{"vocab_size": 2048, "qk_norm": false, "tie_embeddings": true, "init_std_qkv": 0.027, "lr": 0.0102, "weight_decay": 0.0, "lr_head": 0.00951, "decay_shape": "exp", "batch_tokens": [65536, 131072, 196608], "seq_len": 1024, "train_tokens": 785600000, "dataset": "wikipedia_en"}
MLP neurons of a small language model. Each row is named by its layer, matrix (up: input weights) and neuron, and shows model dimensions 16-111. Each number is 128 + 24 x the weight over its row's rms, rounded and kept within 0 to 255. Numbers have three digits each.
After each neuron's rows, "fires on" lists the tokens most often at its 100 highest values on Wikipedia text that the model never trained on. A number after a token or word is its count.

L7.up291:166123072143091127133116148155121149110095123112144117155113150066152076101133125101178100147140113103128143143119117150138113157147111107149096159131103111119117081101133098142144148077130145123113146126104119115155127092124150156129125081149167115154159145165097113065156151123140111090
fires on: "A" 13, " Do" 12, " a" 9, "la" 8, " did" 7, "it" 6

L5.up533:128117137117126140117108115071156136173117108107120138091113150092145136126130126109155117158135137124154111148099170120132138108052136109133112134084136112133128127147117119111106130110165150117137094092139167145155116104129111133161170115121109118156128103148127072082169157110114160156
fires on: "it" 19, "op" 13, "t" 12, "ist" 7, "T" 6, "n" 4

L5.up848:119131071106096141145130178112109153131143144113151145140146189112108141127110100089152105152152127136100120147118154111126152117105095093163151137105113136130063131162110131145121159166141129164143115104121098156155141116166139123119119093107130167098106175147107080104098087123148102149
fires on: " by" 53, " to" 25, " for" 17

L4.up939:144149099119112142126176152134131133145132094108114110157095120134158132141095123151198114163132162117191091090116120136135137092101108097139101136123133099075115160162116142151117136168127158105119152136140130144114087133087154147131120087126104129124185103154094170154130117122161126149
fires on: "n" 25, " event" 7, "d" 6, " show" 4, "el" 4, "gu" 4

L4.up1072:136128123141133129128107133111085109137134120146134127155187126108165090161129130106137094130180119150146138101137125118119130134153107097118141106149131105115116134122139153133124122136134098138133145156087109122175112120148078137146144111127120173154131129139153139133092129127079113113
fires on: " of" 80, " from" 6, " to" 4

L5.up799:115177150148126162114140083134128144153146135139138138129088117115142081151125129066133113145123124156092146125102143146100142131120091117151120114108143099108086132144149111068089167098141112146139133116168138103167168124110154121135106110103127131113120153152109165109138128127125118140
fires on: " research" 14, "ation" 11, "History" 10, "arch" 5, "ations" 5, "ment" 5

L5.up337:155140129111123144089136181120111121153118115111112108104141046132103109096122122156086121165113111144121141090128123097109121160156112102161151152132120145138101109155122111171135122109098103140107103128133108099176122141099120096139125120138100140099142117148144140135135123153177105171
fires on: " to" 64, " and" 6, "s" 4, "-" 4, " as" 4

L4.up565:127136130094159160101093124131104169097142105114128109095130192139125116122108150139145142125129080116120120140177145129119117162125094140145071122170086139161118133140136116108141121117155083136083113138158153145159117127141119141129176113160102125111118140139144154165124142082096121150
fires on: "e" 27, "o" 9, "er" 7, "ed" 5, "w" 5, "ch" 4

L7.up855:121124120132108104107091112161159103141168121108136142141121098138131148107129135111119180103161168158139152121116119122155137142131173097173085135129120099125105141121144124156078170159140138155109145134172135121122086092125146101123081114133107142110157162175093107116133185147119155118
fires on: "ly" 14, " also" 13, "N" 11, " can" 10, " later" 5, "ver" 4

L5.up538:160157128140114126105134119077119118148150137125092118101127119131097149118152107133129099169104125140159095143148152071141141158155106115100138163110094131141084138099120139139165143152145105186146094075121117148110116105169123086126147191094110126124140132139081135167143120118119129108
fires on: "li" 18, " 19" 11, "at" 9, "al" 8, "–" 8, "s" 6

L4.up427:097154121132115152087131164145110123114086103117114198111123111170081175167120126100164077114091129130121127118148112102135088117126127100123124104149115118096118178110120062109157158106186132138115103126151148130123105109139122107128136111108101118178193118137121168129113130139193168157
fires on: " was" 54, " as" 19, "ed" 5, " is" 5, " became" 4

L4.up823:121152110159128129151200093144134146128129138140116150142110150100128150111137070134136125154103167130109138176124119147126123143154116142121084164169091121124111132109092140154137093138153112135102103066110120147110152157153102114109108120137125146127086153109092125150145096154091118101
fires on: "et" 21, "ri" 20, "d" 10, "s" 8, "le" 6

L5.up1033:141140130126147097098124124119111122112159120127105170113120124105131152115088104109133153140130112143113144157146135082130101123167118105149103122166104100124114111148140167157106083151173103158130083128158163149077139129090121082138107110175101089144155123093102144123134124109126076100
fires on: "ed" 30, "20" 9, " made" 8, " used" 8, " held" 6, "d" 4

L5.up370:180132091150128154145157134121159105168124096109143114093129132121131131114174122113126127103156114122104148086143142124103090108148138139144082174181136129121104189182134159146109140160102159091119130159118150162136118112111104122177119122102121184137129127113149161126155157119174114126
fires on: "n" 24, "." 12, "N" 10, "ra" 7, " |" 7, "R" 6

L5.up545:159147134074148157130111149091127136108162090092103099136117122118130116143104095133122109173122129111123115093184118150105098125148095170116152131116114093124152109133126142126143137135131148138107131137119143134145119101129112112091120125139127150104166072123159131151111094147101158117
fires on: " U" 29, "w" 25, "U" 20, " w" 10, "ow" 5

L5.up925:147133166129169176109108111095105161159082135138161136137132136154136102153185150138133139101121126136148142081135124136142133077138149150094085137183134132119135150088149132121118119117126146144094132143158165164132132091089127098139127136109105146116123135120115124131143127167151179082
fires on: " Ju" 19, "po" 17, " mi" 11, " No" 9, " May" 8

L4.up223:153124113110127158147125131101120152125125119128166100095155147125159122169119137171113122101126100101075139105166171162117106125147150087141137134130107156119126145105141152131092143140155147075137102176154146153124175132084126137137149129164149153099156167094107160119149114109167135104
fires on: "e" 16, "ne" 10, "te" 10, "re" 10, "al" 9

L5.up58:094158144100105135122153079094139163139096149133159134168107130126104098152125154158146143121089129131124164108120143151101130073152130124184124112157125138153097140122097109089157162133117150152101090157121123109163153100161132109158133159086129134181080162105109142150155136158104116126
fires on: "ing" 23, "ed" 12, "d" 9, " left" 6, "ide" 5, "ting" 4

L4.up269:111143176120160130122140148128146091096092113087098142134111124126104098118111123115126073161151105121144129101149094103181123149122141134136171125158171140143128143158175129144117114141094083152119113072081111131135155072128138146126086139150132128080135114169097131181176130159163115115
fires on: " a" 89, "a" 4

L5.up941:170132124179150148155103116137151101153093104117131136123139134124141178115109144125094107164134113122131120142119165118094106152139153071104105121096149139117131056096104141140108160115135158121123116129112125127136162179173131122110092110130118142081122104136142128135103098146134108103
fires on: ")" 55, "," 38, ";" 5

L4.up1125:100106100115152130073120148174107132139097104125125180096114127167111122149079143109139098138132152161119130149098101136170140133143108144118120092095126150064105108077116133148109116130147151128076137095114147128127095155115128113089141140104126143173100082139122149073071134093108150144
fires on: " who" 45, "'" 20, "hy" 5, "hi" 5

L7.up663:158142143115146126151130124149146113107132119118151130160131119062110145101153122151182113113115084139093145112119104105153118124144146125087113071139145124134111101092184115170092107157117103100129127130113123109108112138151103100120163090124149137143128144140132112107124149156121069164
fires on: "," 43, " and" 14, " he" 10, " of" 5, "s" 4, "y" 4

L5.up585:149128163103181113129107127089141159122134167119147173134133110150078155138161116114139137178112151115086155055127133134131145116116137136172095101164159146134133138136090129153102126118124128124106152124145111138112120155123146087124105097124119133130132095111136079177127111134105166161
fires on: "ab" 28, " Ab" 14, "ham" 8, " up" 7, "l" 6, "b" 4

L4.up517:070107119152129063149138129068153111117115145106146109119149161125103150123110128121128117136125100165140121107137136078160098109097104118099112118142127135142082111077137125178152147117150142127121161116110144118095139090108186110126165135128134155112130150122135100118146156119116116139
fires on: " and" 59, "," 9, "al" 8, "-" 6, "g" 4

L4.up784:107155100104126108128114159144182161149119115128111126108120174100114104113162115105091110124112130126103119161103149114152109127128131150150120147154112140093142137133114111133139135122172104179154132131106117118135068140115183083166112143105146127143135142109163103114125106107125124149
fires on: "ed" 14, "k" 12, "'" 10, "d" 10, " is" 6

L4.up515:107090102117126161119111114139141102101128118143181141140167142093118163128089123087133117099135110175105142093068129103152111155135131135145172121163108119184151142125171110197109128132110134120151127114174112090118155138181112114140108106128126083143120143163109151145143120119114105119
fires on: "y" 22, "w" 16, "les" 6, "q" 5, "ne" 4, "s" 4

L4.up654:098084069197119076127120126140154151137070138170137128139176159164131122099135115129141121105161107101129166132134090118135148095153093089145110141114120121162098146171136161104119098119160089111108095089189137155137112114121119123130106106097137105101102126107139122133126095106143105115
fires on: "\n" 36, " |" 30, " of" 7

L7.up379:142174117132093197169138094145120128122131104130099126113137119112136115106109121127130160142114102116122129159125100137145085067140127142142109153156124104110102104121151146095152145123137160147148140080119140167110088105078098120139151119108136135159139146109135183104103193161140115151
fires on: " " 57, "ar" 18

L5.up737:122118115138118131146142142131104078113121143136171140173150156115133120099097129114154089108140111134140156135148117085132144157139060170126126135146115107143110146128105114150109146152125164167177146127093108130141100150107135120120145158109127207121144121127139131132126121155131136131
fires on: " of" 31, " to" 13, " after" 6, " by" 6, " month" 4

L7.up270:110134146151088175154151112121117115128118117146099095131141139137156119135114058128149115124117073136116136122076096075151096118172114151132117098176125086126130118090138145110123148121141102157165150107188102153116092139108127097107142156093163111128115101092124158126146096149105164142
fires on: " " 38, " \"" 33, " (" 12, "\n" 11, "-" 6

L4.up13:145122110087118161206143117091139110100100123151114062147077124179110125128105172123107091130128141123127157139114173173152104125158155137140100133113126164110140131149106167155087097137133152094116128134113085126155210165147126142122136131108101101060093117093114145109104140128110116142
fires on: "wa" 16, "s" 15, " Ni" 13, "i" 9, " Mi" 8, " mi" 5

L5.up249:137129122098132121102146099143128123173085096148146159133157136134101122110121102119173132129109111132072122106120127075126156133163122134131114110119101135132119108165150080151145136101104151127150145150156119133138127148131124109144154089115077132081112146135184118165151141176116134152
fires on: " and" 30, " with" 15, " the" 9, " by" 7, " to" 6

L7.up92:105185155116106112102135143128141170148101178107093099084142159145130162145142114132202132128157140151161109167140153169137115168135171128086139103171089122125096173122087143086129122130110139143141114122138103132129131118156154134111117157116113133078152126113088121137146141118135131125
fires on: " 19" 45, "d" 12, "r" 4, " a" 4

L4.up896:121126126167079128150100106186101139155120124133135139093057116166150116111082121117113095110116154122122169113137072161099139129156142124104139145133103167096089104148165091151100143093165104121124120117176089124149125139127139170097109114128132150156141140154137105101087134106107158124
fires on: " that" 28, "ing" 9, "ification" 9, "ation" 8, "ations" 5, "ism" 5

L5.up6:120144165167175135129129120097129186095103095154140136106132115124142176136169104146199151149137139124132160093127151134143134098134129155092103101169111134101109137123139117103091140098122106133094153126114122158132140110113133133068117105143115172128130100101126182147135169129121152127
fires on: "c" 16, "p" 12, " up" 10, "ab" 9, "iv" 4

L4.up905:140145122115128142110153090105111107090078113094150107065183148098081101124199123150135110156141149098120176145120128144113105125130111085106099147166168116138143136139118113155119116124139108140172148127152110121132142125162134121111127139086114102117107077144160099193143176137186157159
fires on: "ur" 15, "g" 10, "cur" 9, "ra" 9, "mar" 7, "al" 6

L5.up107:115161098105126148132142152124139120118112143143134123120081119119165111138108097131115129123135103118109130133126199133125086139123110117116138115096151158133098132129070163106167148162082122138146143134102146149162173123089142127115107174150089089158122123142074150120132144111162133112
fires on: " Ma" 44, "lic" 5, "vol" 5, "vo" 5

L5.up281:124076149148168097159148177085156139131142132126108113114160173125070131157107108179131135090128143104147138153160177111130126125144139120156138117112079132147160098104082080153113142133121124146128121082098088139084104105176185111186138130178132116146113106123131150118098166159134123143
fires on: "-" 15, " \"" 14, " and" 9, "ed" 8, " current" 4, " its" 4

L4.up631:122130167123164102136173085148083153175120124170107128161118133110139136110110145131110117166139131058102117123152124156107132103147133104140110120111140098101095104145066140131121133141115093114134067119147140133134103125166130116153092095101142170126106105156118079130148139150110144200
fires on: "s" 29, "n" 14, "v" 12, "st" 4

L4.up855:072162112098128114138127083122082132143127122101102129099120158176115134104098121109162138114111097117130157127110118141116114153148116151135101109157132125153123123144115139101112116154129150138147101105173152136129165119118103134088163156082128107102133135135135135100126144091138148121
fires on: " and" 50, " which" 20, "us" 8, "ow" 5, " &" 4

L7.up661:122082094098145132202162099127143113097098116125140116138119082131120095152177119115136164114153123155126128133154091141087056168119146114114058123092150173121109154079109125118145124137184133141110157124135145152099089128134128118106131088142148147119093078123150126088137105157109142145
fires on: " re" 18, " |" 17, "," 14, "s" 6, " S" 6

L4.up282:131113075151119148148103133127115143171148128101115147144143103124116129137136140149097094132060144104141087105144139137134121145165150100113145181088134131144113079112145156130119099116124133126078126138082159089215136151147147116162140133133093103145113117114185173113125109131144113095
fires on: " to" 18, "," 12, "il" 7, "un" 7, "ol" 6, "ed" 5

L7.up255:135115115111165116146133111104145083159138122166114125153124175142111176132128130149105118109107107120108112132126133132104127141162109132107110119103150120123137142120152142104146133160168121115167111088140183108122122152075117137102115085152126163125096095135115139132117159184112110126
fires on: " Di" 17, " Ni" 14, "en" 10, " di" 9, "e" 9, "i" 8

L5.up798:137146058148144142121170137111135127108110081082112095099092159134118094118137137118140138084125161088117102126127139125154151114125104130142089105159148133080164156132148134108113121168090098146108086146162123173140122132134138155091128140140125182175119136144145140121156112155160116162
fires on: " New" 35, "th" 20, "w" 13, "n" 11, "d" 5

L4.up413:130121121122143119132154114151117080095096128141123132148124130105113124101176086134087168117133090088149189119125128157156104167104142135119143139164150147153101160151137151125087140098152097137078127139072127085147158105134119128143105111081106126120130127134140080123132102110106129153
fires on: "'" 35, "s" 19, "ed" 10, " of" 8, " for" 4

L4.up108:085116067107102109112135102093132148142173172152192105160146171103165158149130142095099132094157105132166128141129129137141159153142142118168136154152150129153151145146102117156101096087137097092118110117125099139157107099121107123121127122122107155154085130098134114119103130120123144134
fires on: "g" 21, "n" 8, "er" 8, "le" 5, "th" 5, "ri" 5

L4.up550:136113124156140117170174103132126109107135122153125128147122119152144132123119151132083152147119130149088102139089123139153154133120172122174137098162133114132142115041141092141081126122136166098126125086146141176107121085062115147130114128123133144092106084174123114122111131126148101130
fires on: "n" 21, "y" 15, "e" 13, " not" 13, "th" 6, "L" 5

L7.up494:105104141128185153125142125149107127141103173111107130098116132125102126102123138120147094156166145126142135119151121160142108143139105140108094096119100151162106128137133095113168103130115126144122082093127124110128095142108137080099147114123105138107172169117142126181123136154120133144
fires on: " pro" 48, " Pro" 16, "ro" 11, "to" 4, "o" 4

L4.up750:167094146178142175135097180107123113138123146122081132100143133154096138151109168093133096098115110120153142084114157123126135116116128136146132076130112128172139115101098138121107135124143100151132155194156113112152136127156174108097088121125164098136162126099119126106088108098160150132
fires on: "al" 17, "n" 12, " organ" 9, "gan" 6, "ma" 6

L5.up1047:061136095130211142110102119125141135134084108121163153148116126123117124107123147130105129082125113139093112119118123133130121135151094127136116142140110107148111118142122129116130116106140174147140075103182171105182159127117090113115102144104152167121104129100169138141125157119110135110
fires on: "\n" 98

L4.up1051:141099124088112133092103138094112155132142165132137131093066106172137119143130140125094111125132128131127165119142123106113171091188135113188119140159151121148119127124135176109095118143131114116082113118125128119135087094147114099139116150146115145139118140075134110130165146099110135184
fires on: "ian" 13, "per" 11, "ed" 11, "on" 9, "d" 8, "man" 6

L5.up381:155125103134097116127158110129125088127150115087152092108151130123149114098117105153155155128124158165146113115137111121159112106150176131118102088133161156137119139126140134154077121161148150137131114119121114143114143110127131124140084112118101132133135123119151190147193097146168075110
fires on: "ed" 32, " made" 11, " built" 8, "t" 5, "d" 5

L5.up1118:098143136158150143106140117133119146148154126110084143122132126123170154114079106128116139158128125117151129127137115108113144134121141147147136156110135117143112121145097093119115157176133121112123103119142152138125102132094111094178163132120125162120139097121127099079128150127129157181
fires on: " " 35, "s" 29, "n" 11

L4.up391:119093125140110096124115129093143112084144154071153145128162163149092088147109156114162132134112128091102116136130134119164138148109154124137139130103144179148160121117171127125120188132121124125170101150135131132079119109166130074161092125112126115133142117121136152185168110156126097129
fires on: "d" 34, " Black" 14, "ed" 7, "ck" 5, " full" 5

L4.up61:174182138133109131096105092085132120085128112152147080114152159091169126138138116160171126127112107130145146109143124120171122137115124149167138120176113077113126121134180147147149127094181089087158131115159111097125123117155153102122133140063130129083095161090156150149165191137077118135
fires on: "er" 19, "ar" 16, "it" 13, "s" 7, "em" 5

L5.up597:168081145150140210072121170134137101099111104100134106157151139128081108104122169117125119106121148114161125118106111143168086133101133139177107093140095143096113111105145141104123110119120172123116148124132176117119125107133149109118100123102170171150177110087141109134165119169179139128
fires on: " a" 25, "ic" 12, " Championship" 12, "A" 9, "en" 7, "port" 5

L5.up613:166084120120118137139141106118111156154143114151141136139134111123109125175124103125160155136098120129109086086098164093113164117124160111119118128119098106115145142132100148126105145155123129146126083141169149141113112115148125118136120116091131092100142125119117075157138111125147129138
fires on: "d" 17, " the" 17, "h" 13, "ar" 6, "%" 6, "U" 5

L4.up898:100111111137132142102171113107090156108168147135151111098116105120131144127126164144144128124108131119115170100132145130117154131153126108118159125138155126117124102138162129116120120114146151116145096134110121128138159100138150123154121124117104138082094126139141113152149120138113157181
fires on: " to" 23, " of" 15, "ed" 15, " in" 8, "or" 4

L7.up686:131121126159087133080147119129146157121133111150128103172113118111135132153140150090114174127142104114099095125054133135117124094109144165159128116151107102140154151086139144137136092118151130130123127125146086161116120177146129120108122160125095086158157101113105105108144177135167173168
fires on: " Ma" 29, " ma" 16, " Me" 14, "e" 7, " Te" 4, " Je" 4

L4.up1007:168175151117117134076082154140116131130110099129133151119110164155086144154103131134153136138167130120125118175113132131140129095123117089092151158159115140121107164142125129130128128159118122160122144116124143129103127133168151121123113131167113119134173162119085085129148084113127109090
fires on: " a" 32, " as" 26, "ed" 4

L7.up935:129119140096127135121116100181091150107112140134129160153120141184112108174122147110105167138108124169154089126137113123142104127139093135137057100130110135168127163115099101137135123147142137143129122121127152092100125139147124104105117167149139099139136129136120112163145129149148153091
fires on: " be" 15, "-" 10, " is" 8, "ki" 7, " was" 6, " by" 6

L7.up539:141124120115116131129146118135130096157116114134143122109128099058131117131131095121133140132147102110128136119099134117168105158097156142147133106141097083147115116149143160103080126178178073141159147150207125135125133085141125095130170116093137135152133122162134088081137090148137154113
fires on: " in" 20, " the" 14, "d" 9, " of" 8, "s" 5

L7.up734:105109111134126160159185140134104114138135131104147142167111115142133152134112180160159115085121122139127148178129138158119130121156118150104090150116121125127126124190147098137126107168121109142103153092134138138137101119162118101132186119099113143141071139092091103130115143113106128114
fires on: " Ma" 22, "ro" 14, "ma" 10, " ma" 9, "\n" 5

L4.up562:143131122147076136113125111139117148128140131114128152167157154171146098106123147106143099125129129105181125157095157141177111116079156165173116141103122103155117099115091144104167119111117119116086111145146116118135146138148155115129163144162134142098111117117125123126107103180137154114
fires on: "s" 26, "i" 12, " a" 11, " the" 11, "con" 7, "y" 7

L5.up491:100151146132135133117158108105117118158117148105146129138185129098089149101116107124097162109091124092142146157121157137111135105093144134159135107160101114122153116077107122127143132129120087149093106175153114089138149177123128118154125157167150117151126101153135118162123109167128164151
fires on: " years" 29, "s" 28, "-" 8, " lo" 7, "day" 4

L4.up394:126098121129090138104187144148120168141108126144096133086090087166162131125148118142149151134148127141112144123148125126114144115131119074152094126207122134170117118157145126185125101160148124126111154107122122178143126169123121108108106128167140135145107133075150138101123114096073146115
fires on: "," 24, "s" 17, " |" 15, "p" 10, "go" 7, "ri" 4

L4.up202:138146128151110139099132138136147098123128081182120130144106104167165173122126135160086123152128139145122139093108119127160103133145146125151091147143100133149126136117117062122108109156166128127138156135135130126164135110141132155149130141120121154142090071097154125147096132118138165123
fires on: "e" 19, "re" 11, "if" 10, "y" 7, "ce" 6

L4.up710:096148111116116100129094145138120129122161134109164132129141207103100125088111149120086104136166121107159134140172095142087138121143132141166147122187116119135132116102100104119121118173118120123121103116124117157164091135186123153120116124114117156091192112083155122124137099086118103147
fires on: "er" 16, "z" 12, "le" 9, ")" 8, "A" 6, "e" 5

L5.up416:108134125151172140122116086141154089115095155094163101148160136116147187114135085159170107118134110107140161149140136150127100116111113114155136160171128079109155145143119118116149122137138099137133104145121147100096152110119152074153103132146099137104119140095144114090104105128125122154
fires on: " no" 23, " her" 10, "est" 7, "s" 7, " No" 6, "er" 5

L5.up45:099149091105104102154116079119118160151129136088093145133143102144105142144127123154123142130099145128144114127105091121098116113152157133122104136153132101118157115140070087129167146143133114140106116104169128105134096096143123102112141158112126148145150116125134130131170113069169094140
fires on: "," 43, " and" 16, " &" 15, "-" 7, "er" 6, "/" 4

L5.up1060:152136130149081130090148115167125118159131173094172101115132105119099138118135134154132122182116124081131162124163137098145074091116163144125141136090126087103101122114123112100128116165102131149113157085143150157122121097166111110085179137128109104093150129105094131128132154103130131117
fires on: "s" 23, "al" 11, "el" 8, "k" 6, " business" 5, "har" 5

L4.up747:078152136129114134132131088120130116123168094081117117128147108107147177118098109159112156120141124124118109128111118130151142109139095132142145136116163131098165135105148133144163146126063087107138133163147136098123099151115135143153148122111113132137146153161121174135131120121106165110
fires on: "-" 15, "ed" 11, "gh" 7, " g" 6, "z" 6, "th" 5

L5.up699:123124111153120159132100125133113127148161110152182118150148155152112115127112137126109105131138157144076126141105162181176095128134150138121176127110152124147166129169113139127109112122099131177111150081092137135064170131132092112118108103109103121077133128118091114130139129097130117143
fires on: "s" 27, "les" 11, "um" 7, "ing" 6, "as" 5

L5.up602:127117125112163159126189110104139088103154162146102115135165138175150178157155135137123162143134100093115103166142144111115112103105095129103063099150134094104139112118097139154135115112100131159140123097069128088141126107121104101130147123104077130115146139149173114119087155119189120131
fires on: " and" 35, " of" 29, "," 13, "c" 9, ":" 5, " or" 5

L5.up574:155159130143117149115098138126089149103102092122128129156145121141112121164118141150125140144100135118115105105164163108094075088140114126128196153131117123135130137173125128117101147146101120127124124131134153105160110098149090160155117130150138099115145135177140166125172160142104153118
fires on: "," 26, "w" 13, " w" 11, "-" 10, "ir" 8, " Wal" 6

L4.up862:144117138137137132162156139065135133130112174132114106106153135128146149156106137139092107117136116131150139116150098104126125114112129158107119171218134094114084101156113146137126161151053133151123141126119142090112111123174123153085122136184130083161128101155121115173077105165168085110
fires on: " and" 25, " or" 17, " (" 7, "d" 6, "sa" 6, "pe" 5

L4.up700:139141080092146157129148115137139055134098104066156170137134135131140132139108144097110077128115115164153104095107124115144082097140172101134117153137154128131116160151173128153091164119115150151118146133082134147122118104100160089126103169135122128136146093122145102189130122130161139146
fires on: " la" 15, "ho" 14, "s" 12, "ra" 10, "l" 8, "ers" 8

L5.up457:135097073119149154176132121125115112150120106110171112144141147132129063105152145119078132120118126117125098158097137160113086112099136113152095171135109111121127121136157095158121126171096135129107158134113170185159087096139162122157155146133136139144131108087118143159095142120127112165
fires on: " La" 65, " la" 25

L4.up838:119104135145120120106141083127212105143106131068125091116153156114100159150134107101181084068155154196121156098139149102141147130138125130128147164170121124135116130147153125159106130118159100158156145111114117116154147146112185130158084110134082102121131114151129133128130134132143101118
fires on: " first" 16, " second" 15, "t" 11, " each" 7, "er" 7, " that" 5

L4.up693:135124100169111137108112134163128164153170147137114125126112114144122119157108109120161105166134122164169114149128137162166104139130103141159104125112144129144154135177077114115182111110141122138143085132157092136154092105109142130129100109148135134122141125148157157125130122098105158107
fires on: " the" 25, "s" 20, "n" 16, "in" 8, "us" 5, "z" 4

L5.up889:146159173070122139170120135130113133149122100151174123165103120140140116133137164094134112158156110159128174104106152148111134142119124141116101089163114173143146125124162143101108118133136150150095149101143174104140167123177140105111147092092119129107115150119155135092162072128145129089
fires on: " U" 62, " Mi" 25, " mi" 10

L7.up1002:181072105118115161127148150125148131126134125163136121171107101142137117149134141126173102118149103157124122119106146144136058113148114129119147135110094105140117126128107155147146120139093156135133142129153120120145100138177120140132126167117107103136131154115094097081152117130128135085
fires on: " Ma" 55, " a" 18, " con" 7

L5.up635:142119123120139137169150158088133153130131104111122112130113122111093086115118098114134129114162098103118177112182143117134107120137125118122145099060135147151144147090139148129127066160119145182120132088140072110120147126134126125104098129142165113115131160119122126150182119145114062176
fires on: " ==" 31, "==" 17, "===" 15, "la" 5, "a" 4

L5.up958:079156112134141145161099151151094108111087138141135136133186097115096128156136146106141113139151088196139136161138074177123124109149149108186139131116141088082098139123087141123129128079086125139163129133170094132179139125111149123131147084111113149112126126146134153179123151135130123165
fires on: " of" 69, "ed" 7, " play" 5, "ing" 5

L4.up682:100113111096116097122126118135145153141130131125133152148132173129128199172129118127109112100081139099133136136115168127142093152146093137121141155156123137087103155180105145102133120180111107144136132138098119176160088128140145120132137120134105097138137141113127097159134126146162148134
fires on: " with" 16, " met" 14, " to" 10, "ed" 8, "d" 6, " sign" 6

L7.up723:137113114122189137146161174167155109083118152162092141112152087142134112129133123118103166117153124126111146122141142115052101155079140106144161094117114077108094130101111146148127122105149134133113124124116128077116130128108142131109105110125132131152133087130139147130136088122092124121
fires on: "s" 47, "y" 13, " S" 5, "es" 4

L5.up770:089139093108088148064122159155104095133138093123144163146144123153166127120119083091163159126116135132152148102098110116126139142154123122123121121125148153124137092104121091162149112119104130148128170081159136129156149102150125083136173102112146160151128111118095126124066117154136148153
fires on: " \"" 21, "ho" 16, "in" 10, " re" 8, "hy" 6, "hi" 6

L7.up1036:146142136065121164103109178108105129101095105123119124098095129102081111096128129106132119158074109137144126115163102110123132161113142138144164114090118132102142123118137143139152146151184153133130129155129116111105123123131109135136119129140140153125172093159171117155140145163165157121
fires on: " a" 42, " A" 17, "A" 4, "us" 4

L7.up308:131177150145137140103148088148113154095130122134164100148180149142133168156134096114110129194123132173126142130063093127126088084161096160170097116119105136131125134108133097159121110136141139146123132107117134143115098129134130158119087126131149127122105116150142126154136141123127134125
fires on: " was" 16, "la" 10, "n" 10, "ri" 9, "|" 6, "-" 5

L4.up1085:174089119101133168103144140158134135131113088143142136125147191163163124133121153145113099105100128137095111129123182139138096163129157124090136120147138115114141129125158093162111141139139124146125135108165170153174184111081166156117124084144158101101123159130113137145092121159136182155
fires on: " be" 52, "pe" 13, "ve" 10, "me" 5, "e" 5, "re" 4

L5.up309:163119097135153116168156122148103111138106146124169094128144144154118123098134101139112154092159098127128124158083118144146128164134126132062127115130146056120094120119125124151146142085167091105113141120116154120167125093141126105179156147124149150124120157124107143134057121092144106129
fires on: " the" 37, " of" 20, " that" 6, " main" 4, "'" 4

L5.up580:114109119125110152155153148099139141170088131136110135104169098141117138117112094075095118164131132100115114109121123112139130135087167145099108119154084141163168135155115153139130151158135120143109140108138143098134177157100111116131110167135115163123132108109146111173125130144110143092
fires on: "s" 27, " |" 10, " month" 8, "day" 7, " years" 6, "ute" 6

L7.up471:101091144139126187143130133104168125106121095148133177120119113076155122100143109088154164097169110111097124132127136148106107102141145145129106121143166133121080163108146147108131112109128109127110099102118109118132168110091132128136164158101118138128163146132169132088143162136143102128
fires on: " Qu" 24, " qu" 19, "t" 16, " " 5, "la" 4

L5.up385:172126108152099104139128150120138105154111121107098092111114081131108173131121137094116102133116147174124136089156170111129104128142118139160111120094150123120106156103124136101125127149146094100145161134155127154121118155197100133145145142097137165125097139151094128102141150122170160124
fires on: " N" 40, "n" 27, "Japanese" 12, "k" 8, "N" 5

L4.up908:169132130164128116161121156113163153152115101158093091108145172117070142134110158157116107118158138111141108115136136066138114112162194112114129119127134129111119089138168122139151106087109083133128143174140111103145103140160142129147154139155119130147158131152164123112121117105138109119
fires on: "n" 20, "l" 13, "al" 11, "m" 9, "st" 5, "z" 4

L4.up749:130104099143119121118170139112104124103122117098140131131117124096091147141113086128161112148150122160132184134089165142145133163156168121142127103135140127105115137121118134089118115117092142128154137160111128119166122133143167139155122124149124162084195097122144125147159113139142090143
fires on: " of" 42, "ed" 19, "ified" 4, "ful" 4

L7.up385:144147149090175163113115150114113131158129103144144100167129089119123091087150144110124096126160145132107127134118109119116118116115118114112153145148122124096148124132175097125077109105179131142158148161111119134152120103144150125135128117119201155125151109126114081111144123173132138147
fires on: " a" 35, " con" 6, " who" 5, " the" 5, " A" 4, "A" 4